Weights of a small transformer language model.
Training: a variant of Muon for these matrices, 143M tokens.
MLP neurons of a small language model. Each row is named by its layer, matrix (down: output weights) and neuron, and shows model dimensions 0-95. Each number is 128 + 32 x the weight over its row's rms, rounded and kept within 0 to 255. Numbers have three digits each.
A block is one neuron, or neurons of one layer that tend to fire together. Before each block is what it responds to, as a language model described it from the Wikipedia text at the highest values.

Clause-opening connectives
L5.down21:182144133148154144105026166108141120112139110133130146071076098157147136123088111121100185124150124051139067131113080126184170108114044132128035212146129117105137119078163161105101107121142127135119144171160060145100186161148165113137105082116132122138097134111106150121163094082105153142
L5.down22:183123142142178154140143125110213116118118134085158178060063108097137140172111145039137146104099118128184097150096110117132132051109126100118105149179123070108148171124157133141114154120134109090097119155110129090118093047103112149144122155163130112157187092069102158137132088133179092148
L5.down27:109112126075112114125090094184174119140070120129082129126168188185107111175170143138175194100121138175128104101092119209062102148103128132122155140137141112101097147139181161136109189088093088118186101109138085157133078108117128115059141097153125159147153106108125155157075099105100123169
L5.down143:168156139071121129089104113115127095169165087158167100088097107121103200048083107049120158177140065140118144137129108105132122109075066151119128116201137129149106121127118148103173111091107107092152141138172146132099156161196118095124099050130100179108137174147097119145123122152115123106
L5.down253:111163141062138082099169116135198114164153139117158150139087121169161119061159255093112110170119096135171167127159100169167086127099125130090123175156063145139119084120138142139146129081115075113121161171131087084135138162086125142134073094157119080177105102156137171114079111119105164135
L5.down308:114151188108128124099113137146119168138131149069112110082104104148209163171150189071217112050080144129112142075097108102205124150121120173071150126178114048109161095133098135113109137132144099113168140134106147132157158128115140135119119171143084133117165104071136146156179183099123088165
L5.down346:175095167186119159055123106134112161121150087169137144083186107142069150131125198100084122136150144133105060150201131119114132139205099151151131138082127107144114157128142121105148116144158079167130185166211167102098144086110099124132138122110092130152091062073125156188122157096119133114
L5.down472:130172147151143093117127195131103157121159154112133109117170100166108147140106151084119097158156117122082137071087108120115140142150107192147135110116099123132126149123135171128047103119126147104166136145185144103111133121086110147111154158146129143096091159096140145168140198122153121142
L5.down484:146085127097118140128124156131107116079100164123170117181123076133146147152153157191131159102081180099127178159110127112171103148129149141147219113128078143134139150078112142086138124148142118115122089172125159214155118165090095144099133135094067159133089088097095144164127184127111077164
L5.down487:084129145127166205142120132073096110182169179121083125130098178098126161111136129117107144127143078136196137143107150159112143166114088124099176134132082150138157051102106117109170113135134100093139148107145097110103102104185136152137073068213086214131134133083093154127168149122129114132
L5.down507:070061125139128182129099137098069129070156112202167112144141177177103191109131125078179145122082139109131175131047172114109154137124113145136114111153150145170132127106102160176138102153096130145100158141111133131141125102090119090079082077144113139162078139173097084160120146101158171099
L5.down527:114166106178099081143137183124165110112182180114177080151142161096131121076139094111104152130121084116087167109107086113085088158151151156120142139144154092122161121141073160092115199185169094155100092152188104059108138156199079108100222128110141155087104125173149097168098116134068134126
L5.down584:121143176163130089115090166066150108135117107106157119079095137135086145132154124124089128153118143101155091136071088128154045184119137148102121140072194069110142089131134112114202056165123100137096168081154136174136090160123109153124127123134141164144160197085111080127101139133092109144
L5.down623:186129182108143171130137201119141109202090093091098150115150127128027128134127070137125126132107114159106133101114065170121119170122143164148155139148086104155157056110198159103108151093105049145128120153127110053139132138143165144192104126124102159158132093098132098158091126116155085113
L5.down733:114143172103137115152139170087088163151075075106104161097181128118179130143173215186168156144110096101143148166104118117168080058113140147100131153187107132117075126163164120141141092125084134137141136051119162109153119102109158117172100159170165091188118157178083119143123135151119119184
L5.down756:132094128114047091128097120160097108118113143139187118091118155128143134134159111104099175103132116153117129157095149147136152118155081114110161158163156093173112097133145109137129125168120104121123148083149096134118115080162189130106112114196110192120107136052137114093115139165128163144

Clause-linking conjunctions
L4.down66:110070160129113150100193095084080135144172145129152069155090136190134063126119144145130135132179082155141082101140174118196124169139109182125141125120117104125147179135122066120115106106155143129173108151110127112099058100149112146122138080140114145145169101102118193151124181147106153157
L4.down132:110089169124189149121136131139127143028081162090100112131117083135112092115136123139081175140138116129120089148150041174205184134134122172187094122125078158095111152129157161180166124098161166092135168099084129089108133171059136094173156081141136126083109082146166160143130105065128157206
L4.down254:102146123149130132105145124097096112071191131136098161187090192137116188143133087120147091138107106139142143088155127132104123090144166137130074129131159167140176134141156168157105131102101140138160122106131089101152158151131173138141149083111109127080116089139096101170175167141117081128
L4.down714:136078158106153130153119147130110171159120169121110162130067153126096164113082138128105151141078140083193126138091142127106093115101144170057115148118148182213153143108192120146154118126157129089105130085115104128120148146112079137141151119151053142149136125157136094078115123141158145118

Opening quote/parenthesis
L4.down12:130089138082163125152100038142135094135096110107124144120147152106239092147125140094093184172124097137151190103133131174128177053131174119092163112138145115138149102183173154139191091115155165126125096099140135124122175102180121120120170105087113159081118126097103132116103074149129086136
L4.down212:138144085092086158140122139179138156097130092077125131087134092118165114125160186073126163106111088145173120107117089126078149123111126182155176132096129178119121138145114180117060081145093135073097124128147094186078223183171127112146105129147150088124119126191103177136089145118129140192
L4.down314:164095123102093155166163135129103112146166146105113136183141094070186141130135115171061074126107108106139155159120118143140148136112146170161119106144107106080183025182135121161133162110114118112093172194128164128159169130124116157061176163072120152092115127173106181161064113179151088136
L4.down451:171067175046054161152130190176123180115087091163129120054102166128255173161117134159148100107121127115128118085126108114119165163134125145083143119183122109149154113122100099201133154121107150110171148128096113117078129095088079162105168091093134084136129082072160136150093134139131126157

Mid-name "as" fragment
L5.down174:108130067102107154150140145092173154122133114085130136099056133098128187128157152080112093106063122146108156131144107096116175181166139128137143112089119200132090160112128148121102129144110157180143086156180148119081129078136163132141173122047130173164138109105125117099193100090178111111
L5.down186:138159125126092077135154153185031163106106125185111112119121152126144166191070107104121132154104083063168175155067096154110138100110146128117109103125144083142096078103144134135108105119089140109097131151132106174164156158134172147062153156149139133118093089125114114114161110118096075120
L5.down238:145096148150118107158118137115155094163092128102158109094160157122149161182106148113179116112182171156141114088174152095110163116124162178130153089098170077165130095088107170118120102069152117136105110096071155122136148107138122088144153140075153218126162173122123095146119064115117137148
L5.down248:107106076119103137153135137138112114157112182091150094204094099070113158077101133082116104095115102160120112136104138121082106135132165152088137134146141110157106148193143131126126107125177132117069112192109167111112157088108138093143165161055061136106134115125118133186135112130160067174
L5.down280:162101117096132080117135106114105202095192128177116098131105108120219093079149133073136087143151107116073180142150077075167156142099140131125102093158110115102097175123147156177162074103124121096243156118095150125104124154140115153186134150133161137112109091118163168145079147104147129101
L5.down287:089107095168137106105086181129111154092129108182118107103113136078219112155116163150122131054140162067160156119130104137157146070164086122075155109165120090124112110077146118148113102091099144183167144151137154143118134125111108110158150158053179145126173112154103156134128140070128104085
L5.down292:162103113184074110111155147146112143170091112112163134122114103153105137154137192134048114130122131158124160125138139163194164090100155159103199088178139127159113087092095140183151156154118141129057154066075091157163128166099078176118163154087125109166099195130132160086138110059164102117
L5.down300:197157162082125100075113151119110098172156174151142151152114136092224141130151088151089124135149069100131173177083124112116069098101198164148103154130148143123147187194097154124136104117092201108134159106119123139131133113132101112116134143119059162162120118118123096115117155111169119184
L5.down338:121121069165157128071174109145147063150181108148123140114115137142130159074174153120112171105113124144108110156085108132135090126110165131083162147160174134146106103102120099142099136105203170134158097098115119121113210128149127093150130120042151150131093175084171128169101079049124184116
L5.down382:185086125106098131147158124130184146134126210085131124127130101166123130158108112122104148128122165107159170094151165155128123132119107086142145129137182125139173124129088112174065126045129047143102111120201170120137183165133123089110118116143125114111155102174160074147133180069198167163
L5.down398:171160143138165113108157105093126145105151100121103126123112083109180162181077120095094162136120120127136176123066142110139121115049092128130076067126108127099116124096114121137159135077158213151116108140090154182113110136082153183137196106108108169129184152088141129095173151139147118136
L5.down517:084165097119073196124144180123083129114131100161171111139054174129126156139117172112163101133151161129098148180128096120141145162128136189162108134161071151132127161106110130134122129054135131091068191109194130090122135095186114161101083106127128106098134134109149110113154096167181110178
L5.down523:105181116131093127089114083100103094144074064117082144127178123129156167105078146129137146117128059134151190103164141154128089097134113141128169146120125098137159139070205134151117121135079060140099110124118149135190038097166102107112146066152161125123096090152121138120105107128166126113
L5.down685:117141167106046128088147155144152158155115121127208102059096138118216143164109117153126117133168103125124077182190106088132086146110130174121143097134139087140104117081098142115149103135083182121130070115179147131105161189159121153147109163076119135115145163130160147128095094183162088158
L5.down753:072133177176126099157134145143169100119141192086112090155177118130152160104134181089127120168119115129109137095112120203106083150124147169061080117108125086173125118140165138100144162091132065082117120147089098097073076149175110129124113131120168073218074119111102114134088116097116181139
L5.down754:157141113083126178151171138157123118110145139154145135159131095103039097124159152146162234115136138124100141179126109135160166124151107090139092105165098143136121098098117092142207133172123144162100144192164163089189146118119107107101102134188195109160138161170089092133111126108101126093

Early vowel word-pieces
L4.down78:089136134124067090134124182116088154156080119093133122122145093161129147115123146110142138114118143066169136142091122049075109142143141076124154214130130080221107083138120175158041146122119149160123155153134099131101163167148150030120086113135188117109099162159122117156137089081137117147
L4.down190:117140088115123098143125066093108113115149158103154093125163103174129119063125132086132151094157101120087160151132130108143086137146117089156141128092160089128136082089142201108094094117098204141161143119157079114128118155131194116145130149176159095145121128148132122125144128145104075095
L4.down339:083036142120116081149127095142102110173134099124118135154147098101169109061118080125112113150087082124094159153130162154127138074145060122141144059097150172175156153096136137068113160085097170142129101118133079136101160120158126082100131144093125112108176149159145117127114158170090152145
L4.down625:069078166065174118111142150127079066117145108113116117158134115105150091088158142088137174059070165101117150085157170102159120123121104148126176075100133157078148119133166125112178123079113137136089098123159112145122118154095149121112148084145154181177166101130114132144140153124157119128

Month-name word endings
L5.down5:140136117143155118100168139100175126127117133121091130129104133112077083083071127122130108094059150093165111171148110180156141155146121114155110118127126073144138132142118126124134162085107167161140106132107167131145094147128052105141170099158136121133097158159152101090163051117179109108
L5.down145:110104144175110091104074104134120156086190166138164134178134062170087108121151127102086188110113128114098143117109135175130095130095095149125161176107097076181177112115118108139151114166120139098118116060157125098103107085135152157121135172093090148161092197147173081133032163119126106140
L5.down168:092110066115120094090107179118152111181108128101142078154132095121141076120101119084086126186140167156136099154140091159109154134165162082177131146096152131183134118112148071141142110126107112185097138144171104111141140150165126098101168107111166110123135098067116122088139160146143199193
L5.down205:046136169060102130122071146099107179164169075105141172151135160126120103102163152048157168171148067099140151138155107173109111062131124117182081090090102066130124127120115108160110147172166145152134079130127147142159159141126164161185095157183145157144141156112141109158168209097091126148
L5.down207:105116119094115079120172160130055156173136173161096125120136092100142123054120119140106155122173181140113128123069156130091148104151150157116129076144081134151151152138139114137126089125119187146111142086161199109123088087163110120173115126108138138128124098177082203112183133051130132190
L5.down234:103137138127092155078130103119137102143117128141138093123138165120124153139110150059098106127214088181075102097120133153151129135126108141147145105153213147170128085184112118093140109104126104106135179075108125109119171159093119128142119132131095086121088119126142093118095125120116168117
L5.down271:081157148067139089082141101123158150052146141109143130091180167102154135146151096167180166161130088151097143145141128078166155146099134107125194129106167118135169165075152129085121124146123159123192127126139119143138112101102108113164073088078081193102173135086162093143103098103119123185
L5.down340:136183093063173167095134123133127148106149109158153168197134147150148129172170077148094131139149093144160089118147164201101117129139130117081194084061058134164138098148125126156094104133111187135119136067122141128081124115125075133125144151154182159160160147148111134135128135180103079142
L5.down357:160133095132149112064085109127109090066103104109098157145053140140194152169136208152147161088111158107107122040143091140143141124162157073121099040134167169136134115146116131077163099126108122177129144168124100076078126080143126130196141119157128104111115187109090131173142123134085166136
L5.down363:105152158148147119112115129180162167150167114124099099160133168132153153148069158121105156095105137123110139062095083180162128105128106142095084149084098145105152164186120094138118117132031148149127052058134143123105112088166153065152083165134077080166099086091160159135077164141152061135
L5.down385:126125115103122163117212073141202157155106168142092104129182155092125119143120111148134125195051107068156116111212114133134162112130131084103130172183127150112115124147074116119132129134114116085078133114126082159086168158126143098094161110180156157084125127120118123096130091202108145167
L5.down386:139067137119105155130144077092088191113121092180093128116161112163173122123129147151110128130104113175163136092125059082140158152133156150111107124129087127162079224098139162101088040123139097129138152142121131096157129136096097186074130123133086170159147105147133122115189084087148143124
L5.down444:133144127173139071090211120090133183142124121154170104123090127144097052176129130108067074151140132171156098123135127120172142093137130133091104192136115082128123178105102127160087120121152177127128103133096186108150137166154133182147106132134152048088152072155072132094131094173132123156
L5.down454:083084101084152133122126101139099131090148162139123186123148119155074126128100140169198144143165051137132120167104095145146144087103141116111181091065142093157090128174112101113129098153166110081155139151162214145154108126155115171136109108111105114108070135112157101108069095126160156138
L5.down511:114183152119095074123128121153163143156127163146156087150090035120184072106149137120107119130155047099099117172136115137167102201116090124137090070126127088081103148130131066142150091198145165116117083137172176126075182167141089164173142091141145158108130133137124108146116114091169086167
L5.down625:148133120152145115072136192153092058171119195127064124096167109074082127117099174087120112092096105145164094121160099156079163077140122127137150066214102101147148116077140080132142160128149134143107133156124073067173103206162138127120159163138111159146072092157140131128119082138080142117

Names and following parenthesis
L5.down92:145124078111059154039175103168106146167158119125086101170134063171056174102116145167092116095110108147156112144103089143151140076105113059157101097136125103153038146153165111127148125185128122069118096159087113156130116087132195119128120139125133130116153150092114093180137104074136138176
L5.down151:130100116136172190138089185129131094099125077109084137084136161104255117084059108113120136152100096126167209122114120153094073087141168144151157122094079117121085102144110115152106150112111142094158157130106107145097152121142150109067100137109147167078105097126132157138140120147121086111
L5.down242:153119163099109092128187117159145133216177191102095116096098073128139102127093153145087124167170121121137114095134140147113120126164126162115173180100126137103152151098076136125104180151139103170143098198179133087106159137182150160139107145170101153097088130133156025109101144115122189172
L5.down358:161153142118068138069111141144130182124107101120178088081123107112123152073102111131094087129130093165134158146171115173151139090111107104134156181177101128150210069145133029144070128149153120172140165092152112111128143097156132093143121135142145132061162102133155126106168110094129070207
L5.down412:097158124172099157149139099157090118117106098134135177135110130168017125145126099096130104127073078144139157118107128164120131118117135105159119072143101138138166062116109095113174134176128142148192134141109091141118105076087139145144104164135077175126110147120130160106141133115172129064
L5.down432:141189103092213153118151105147126181122087102157120088171153098107181139162111194077121128151076160093157125103078180132178156128126137106076129110102134139067079117116139189194133166044163075067128163158153152152155205158144189126124089149102140118137079116106129132107041088091136111130
L5.down467:177075094187146108203129142061125136072083095152124144131102119166171093133158115064088130125103141109126171098154131164212207111124116141158097083128127096148135139136105099124144123095129151140065107164114118140125084095101102085161201073123055131127187166126099095106154127099144164128
L5.down479:111093164171063075095152105138115159118141118154123114117171151075165135114141075163137178097101158134117119056124136155180089135120171047151144126146122073090117146128145117163114147093112113142131073155099109147171166099128196103144162158097117184143090106120153156138132162137134111152
L5.down490:116128110138132117140149154178138165104106121125118144139220090125121151141152122090135138124183094052137071143153107166113120144136168124077087107102134143126183101161175103117081177123129126130155133163101111132123141155178072133132166123191121117115125107117126166123123134136133093150
L5.down500:139115123149161122100153145157109161164081074085140075146168176106130170042160167132105133077090147130120134157127133096154142153148102102131155149193111162089112145139059114117171108133089137158100131121133151099103075199158177124122124114166145111151143098112141093145222103076112112152
L5.down574:113106105098091159118065142143149111092149133215103107140132140162160129147074186135109184122120148177100132131173104145123146087122171161181173062222044101138140127097172131170097104158079116117157101155099147172210181137172058140156155137070123116104149137151117083155140121179104099164
L5.down580:188149182122089093133107114151131136114161100165127156095120112189131157179110177163068110103089139069128146155155163098144124117129142072130106182086148068177123163134130171153098145138128149135167132104102103145079138160139134202074159110087130080107134075102143132132169166074115078186
L5.down596:164063141121160107116112119130087132148139064116116153080129129140241131163109166106149145035100125135175126134171186162103120094105163154133130150161145171122141040136148160150143176091125155096124115131152099159104139111156158124101118054153158144075117137105171104124120157113149142138
L5.down660:159169101111140080070154113125184130130165137142109088086110124090125116151123176128062163107105151143142104100132136127157149114149103173165148128108117097127176165135134078135152137129150130132079134100153112148075131145109107124107137162098189193097177211086152188155157102166167120162
L5.down706:121068146096139097087146139166137124106155109122141185162093102150121145134173082169143133136138155116138132141139158116140076137126169096137119100118094112063092164104172143090122146181140188097114056140126203141116150131094126147122156138152223148045131130108121070191072179105155132109
L5.down758:119068147131153115073104090138051110131156118138158090111105125146158182122151121064092096106052069146121189157126117117135177139141142143130154059160080107126169137086134108135126148131107168110146125170120152133165147105170154150196115176145139121161063102126159124169147151135147147146

Month name endings
L2.down567:137107094103168147133086086136128179125170170077157161116119147112123135176112119117149096098082093160116071119118127191198100194185112150148143139093154117152162114160167154182162145150140167138144157178101121080120203093121134149127119156108093106130137113083138137169119057131139122142

Subject pronoun completion
L4.down211:135231154065126119206139113152157124124155074123124128159077122106130206106138121131107121134147172070133092132175136123184112162089163173156158112123129128107154104099088131176107092114113094054151102137136145191101133148101105148165124168094088190116119126109113125090135121139115085185
L4.down215:130131116120145109147128153129056181149099137154167110137075138105179128125159142131130132167167145071097100175143103166179136160155138178079183114194096107167137064139155135144105103108127093141185159104092096124122145059141156194152127146177112108127133152114088157160132109178147072118
L4.down320:133165093083121139083135076122169085158182150125119121097125139164139136109093187075129092122152105181138140137171142177096098112130209094100173098117148131091161104091150120166156142043098095100157130088172118203150139128124162139127090123134114142177145156125091099119173106131096094130
L4.down638:112158104096071109128107088070143076146190166198153068113121175123122167148148120125109089137119182114087111107173104096192160136128150155084145137126186160163112138125113131158146103100142074118147159116076138185122140145138111104153144156084095190088107155122064126090106073115133111130

Split-word continuation pieces
L2.down476:115255126146150132145162071103138145114138075146134123180102083148140098158115165144106112124128078121112117137120095167131156115072109124134067162112157200104155112129109144123169104131124131104100132160116168094128119144152075113138125201140119132108127109158167117056183106128145117133

Joining punctuation marks
L2.down62:134128140113153135122121140100095106125120166100125152096126148156112153117148114078137118098124126118144140152156104096141158051088214169117152093133127134144198137177166167190074155110110167133133189094125147124136143116139082096115151084094120114103119165135135074107118077087117155093

Mid-word fragments after single letters
L2.down228:139115117139166089134138143148163105129176116206127185165103073122168170199135157174145143164154102142128141128180109083161193192109167129128097069090116171143077126143116200094141153147123096165108113106167116116104127128102124174142113152101149193160073074160181097142105088109033090118

Mid-word continuation pieces
L5.down1:159099150094149150180088068177059147101073115188135170146108102094148138064102106148108159148115119113095080138179171134113119069149095130162146098149156171125089131104106148140196161146194139137138146109112176088126112087127176175243085103161121102159138110151153045138155148109106108131
L5.down3:141107167111142145144121114187187132102153170083155173237133116106102161107108101142183137091143151121131084067157147091180157110190126167158132187118153120140159182181107109104066064139176146079104145123111117084098111116137091154112180107148137141135176129131173149124134141107107145089
L5.down187:116184113161106133168095120104074138142087110155070144035101096133140134186138094168140153095171125119132096139147055133114152100116142121129116150149137124133142115087164204116092155130103125131108165089193137106151110159071115143065153114081104118097112101137136132105174138137102124131
L5.down222:150128106104186126147138104153127145072139083216122170140135170098066129138134134226145060082161095135149097134089106159172175190128154169140086168103104107096128089028121133160061046117130144155160120215117139162096134143063107121123124161156135083138168112072094134076140093110127076162
L5.down227:144158122114076150138131103141158156109155109088111133171099118149121114168130122094130160161105088130108112153153188178149078172109098033169064116128155125121092063105125124171153218159194154162170104144161151094088166111155116071168125161118121101117133163068124136097097111185113164121
L5.down284:182154148164128152097109140129183082146089140093106146094156160170089133135168141117114165136144127116134138090105123078111130163173134107143153083188139117086182113116105146093144133080120102147128101243070092175136149070119091133195164095155158144061142148100129077121152100132115076112
L5.down317:180087153068160129177158144156164124182170125121117142088119138081101192102051168185144160153146161053116124144132164152162095139126092150108144064107137142089074194109157144152133105102140106093142129114131161024075161136128086148126070159109143206129121156118152105136100119094076147144
L5.down367:121160099157161159167136103084115138141103124106117174124082126129154104087154101161107194151123082141130099081142120094196148178129099160163068074114162113167131135168120135082128100126158117154166167188122124161119159097129178170086156109083169130121128097171109136129113155072124106106
L5.down402:161119127168168117139185153125093081138120133130128144095159148151138127191100100072118095092108120114145185075122158165048139155092044121092087154103080166125095103156180167096180113189149157127148071175087171097096123112102099092086120098061095117122133138079155195107144104117101093147
L5.down403:160165141181140177156148108107156129137124140131120135117188154112096130100121086159154141096170121144133122129148137088108092153135115139123121109118094125075125133109128116140157121192115127097101087158138073159140147136078115157138146103152150157092143130163088060120141171142174205053
L5.down483:131091157128072091177158142174101152127118132114145145129116163094166055167135147087081095103093119141154119078112132173164181117091139118114124127090123185186221158079145133132130084172126150147101162155077139160144126196117117107109147142097131161142110137166100133147169077123116108098
L5.down501:084102070204126121115138108147141139054050115145079161136143173152113078200133111160108141149132153150148179167143094177158144149174123211137141134129138124185128082087135136124081116064079084101125111054078176104095146101103194106102130141045147105137137151085062103101149105146137159115
L5.down602:081122140056132115150091184174077154085075091186151124139155177118092113190184123076163147135134184158142134102119111097120086083078131070112117143147133118117119161071131180126129146109095114124081159093104123152094142126114119096128141136095171148107153128206128135145170091077148107154
L5.down681:169199163115111145117149155140125163067094143062133111161056134105140112104105102160138140111099156128107130141152147118100119122126139132113097094144113131080116151156078128125148135126086122152119154119184109204174161203131167173110101094106163130134122109140090116099100133139143095159
L5.down711:133126106168209181137109139186092131100144093128148188164107124170193151097092062170115169167149094159176170069126107095144109076124102109143185102161138183108137084102103137115174116171121148090152131145163109145157157113174176131111139101136149141157152080136195091119176150085150187078
L5.down726:149114127150124118132173059124134162143140126115118160078191137138186099124215100146118114136133116097101088090094172132159160099137074142107193114187113091131163077119112126112130132106103073135098143114139120050121124165120140194120129122115117123184154163172112108122108131188137203072

Mid-word fragments after B/M/b onsets
L2.down546:168156112088091143118092138185141151132126139113101118149172150082164170112129156085119102140091077117219148126101136146105148121132151185068197105134131127111190139124062098121132092157129124075157058131127119138109155143101102100119147108118124129099141132084137111105091111174134168147

Month-name endings before years
L4.down364:077088117077084187056127081101126198151129158109099135111144098153148132145131146127081164128094133163131173130117096156166132127145095126091234140093138113143128174147087138156124103107129107125164111094134105136110180153137167107150157142081079163152169160152120115090110148083170109140
L4.down578:194059117139083113154082141108106191092117128127196153106130111129066116110119130122112070161164099163147090094156159158129157078149118176133107152124165108196117162137102112123130128136136138128143130144068170113164136177117152135127087148110130148159135108148022138150120156134159120071
L4.down626:107143054099092208107134071100160158104141131101142162096182148083147144101151142128109147159120119142101157115103100132151159140173110130131120120090130148072118145119167142164163193094118106148129150075160129127107149145101134107124139117093129113111133159109187089087130126084090136093
L4.down712:130155149039097167115151108202115125096147185143121132117098146129131133139132102079119153139148166120145105059155114130161122089097076116151124119140137116182132138100146102147078128147083079132144130139122123152158143128185137132138127138103121147051192100097147107105178140088103163105

Split function-word endings
L5.down41:108127126140221194132067069083165123145077119084101139124119135178144096078130177072175154101088112122083093150161155139138117094033121178142149100158170159184131097122146123120156133159115111141101120132145150090043112136138149094132117116155125128132171149178177112135074160150154116068
L5.down58:133137107084121099155115140122179180140114055147110152172131182145124079168164114191152108147166120122120126101153129091110117171130171100162117107170110105087112137111148128030125127058188134171095111122167162125102069132106112160132125160157111105124114220068151124110149100179144146157
L5.down78:141154165165118145192126082180177115117107132110156086091185121201146138040174095134139181120168147151119073149145133157136151103112116129134137156144032114137123084137095125089112122161094209093160153106186112071102082129096141093114139149119145166151127165076105097159125096117172076122
L5.down102:171051159122129142137095117109160147097116134169114091115211164147107087142132143212109077088114133081095169141142113153079169121117125166110157120147069110139131108078103071165151173110106094147115109123102149160117113115098132153173114132156201129098140118135162169103129211125169099097
L5.down114:125070087140140103165098177105135177113146115110139147120165146172092129109118071113112103141087059157130077078098156123142180163121112182095098106119125134158147074119134108126166088179139116081131131176138037138138159135144173098168168154225117140188128145086070110187135145136170121125
L5.down325:029152115070089176095098079139136163136129155097133109103159163140178131144111072121100122121136191113131116131159177140125113160114099143177116137108093105105116077174127124115166129142120179087142111126121112109141179194155170081130082082068186135152127148126146131112165115091098097133
L5.down330:127141174160110133161080087178150100139110091143193096121152157069161154120102076116141178160138123123153093109134123100164107163108103161169160140189105088119125110112155163126074182153105103167183116115172107058125153053145133163098121122161106096087120173085137168082106161107116043062
L5.down400:186121165115117143114120101119185135081134073121101144125136109151181203086071186184109165143108113081123135100143108139137090136063143075110110102087105120118098145108163130133118127116129091195108134083115167174133087043159125093158117154182095191068142140113123146102121129087171108109
L5.down423:108119122173134115157095134153155156114110094196113129093123177135110078052121139132142131109088088140070150143106150152149085162130108110089125138143146117150128176128130130191070133156134165155096177116138176101075121132134152179191179132162069158096094127183150102104170133169109141105
L5.down496:165117123074107209120166124082114106146070101132160103127122087087137120135109164146128133106134127158141122142103119159067113157095081128130153111217129120087126132123080136114108147191172076138124164142130127126144137106172123092183129126174121110098129182101097179121083122138116191127
L5.down519:092104114114126082167137164120072131105081165050117184102167130107162096089105053115198110163130116146146111143160087172118039132112097149137167150133145142146127116098125149135109170179119158143140112138138139090133177140172171117195086112188153111183125077160144065141112070171148177177
L5.down630:096142141085115164157121075142191099171084103110160115132124081119108184190139128204111093147108089090111133142150127115119118126160119145102102145138161173099156146113122093137120149137129110148130089136104094144127110151100081129103141181121124104118139159106105138114119085165188174125
L5.down642:191144117115143141130144090096160195134064116163084156125091139169177127109178127158100111124203149133165154165153099130129167133159158069074044123144136082103123123151066149157129138107086167068177165147087133126140129179119064138168103109113126159092091160109154144096122148108086175137
L5.down684:077104095154122125087133156124102087086105161141103141133110173106147114181150188210141113149150079138090082103168078089070184169103162149146086125137112191113177117117172182121086099102166146164112165129142134154116131163096109152203073162080092158064160152141154133108108133110175128119
L5.down719:099167140059097119132127131166170100118040141125106108103112128146115128133172088119136158114136116124180174070106135095145114151127084140132119140140159088089120109167125081108107146105099116127123134144116131181183116128119126155074103149160123098039148150206114129129127156110140168130
L5.down727:086122185123131099133122123093117106133119185128130125155132131141119127164143119054075133144100085176072103115050146159114119152101143160156167130210105159123175100069118107190152137122109129105105087140084148082093076112073172075171132091141167154123140155197150152161144162115088114074

Clause-boundary completions
L2.down524:144166148179097116114040159081086116167132144089107138075107166163069148124158146144130126099084089133149087151112146109134108203120140143169161124130084156100153128122077075117113097105159147141151076117139167137135125093163152118183142089199125186150142051055130126130088166161112179108

Split modal verb endings
L4.down177:060137102093097182136104154140121096108123053113161151154134187123146136115152115141141136147186159106140166083090119108105129087152173162131110146131165163154091090131115122161129128115123061130096113130132158131110137095130123121074099088066137133080150126183157102097101110112151140104
L4.down350:179146073128150139103163081120162126093116157085115158129132158155152118154107166155119127154146151092159146128101125152120133137111145193134180077156133126131153115057151152115149090077128122099113114157071108081158139150105098158167102115160117112146188115079131084051164093104148170122
L4.down513:146129088119108117146060120106178123080116196126110142084123134131162143162140169145118090148161132097166130088183109119135112173162139167140114124181143147134145081128117175051172102159111120077158085121119124143132062147156113122107127197125155148082109096088151187099119168092118162097
L4.down580:113144127061126162076126074158110132150168119106085111098083173141182156135131129160121137137195164126107115091114177117189193106075098124122130081085122103087106155089208130128097134051164155079108172119132063164108126156130070091155154161180045122152161129159170130140109155115191111147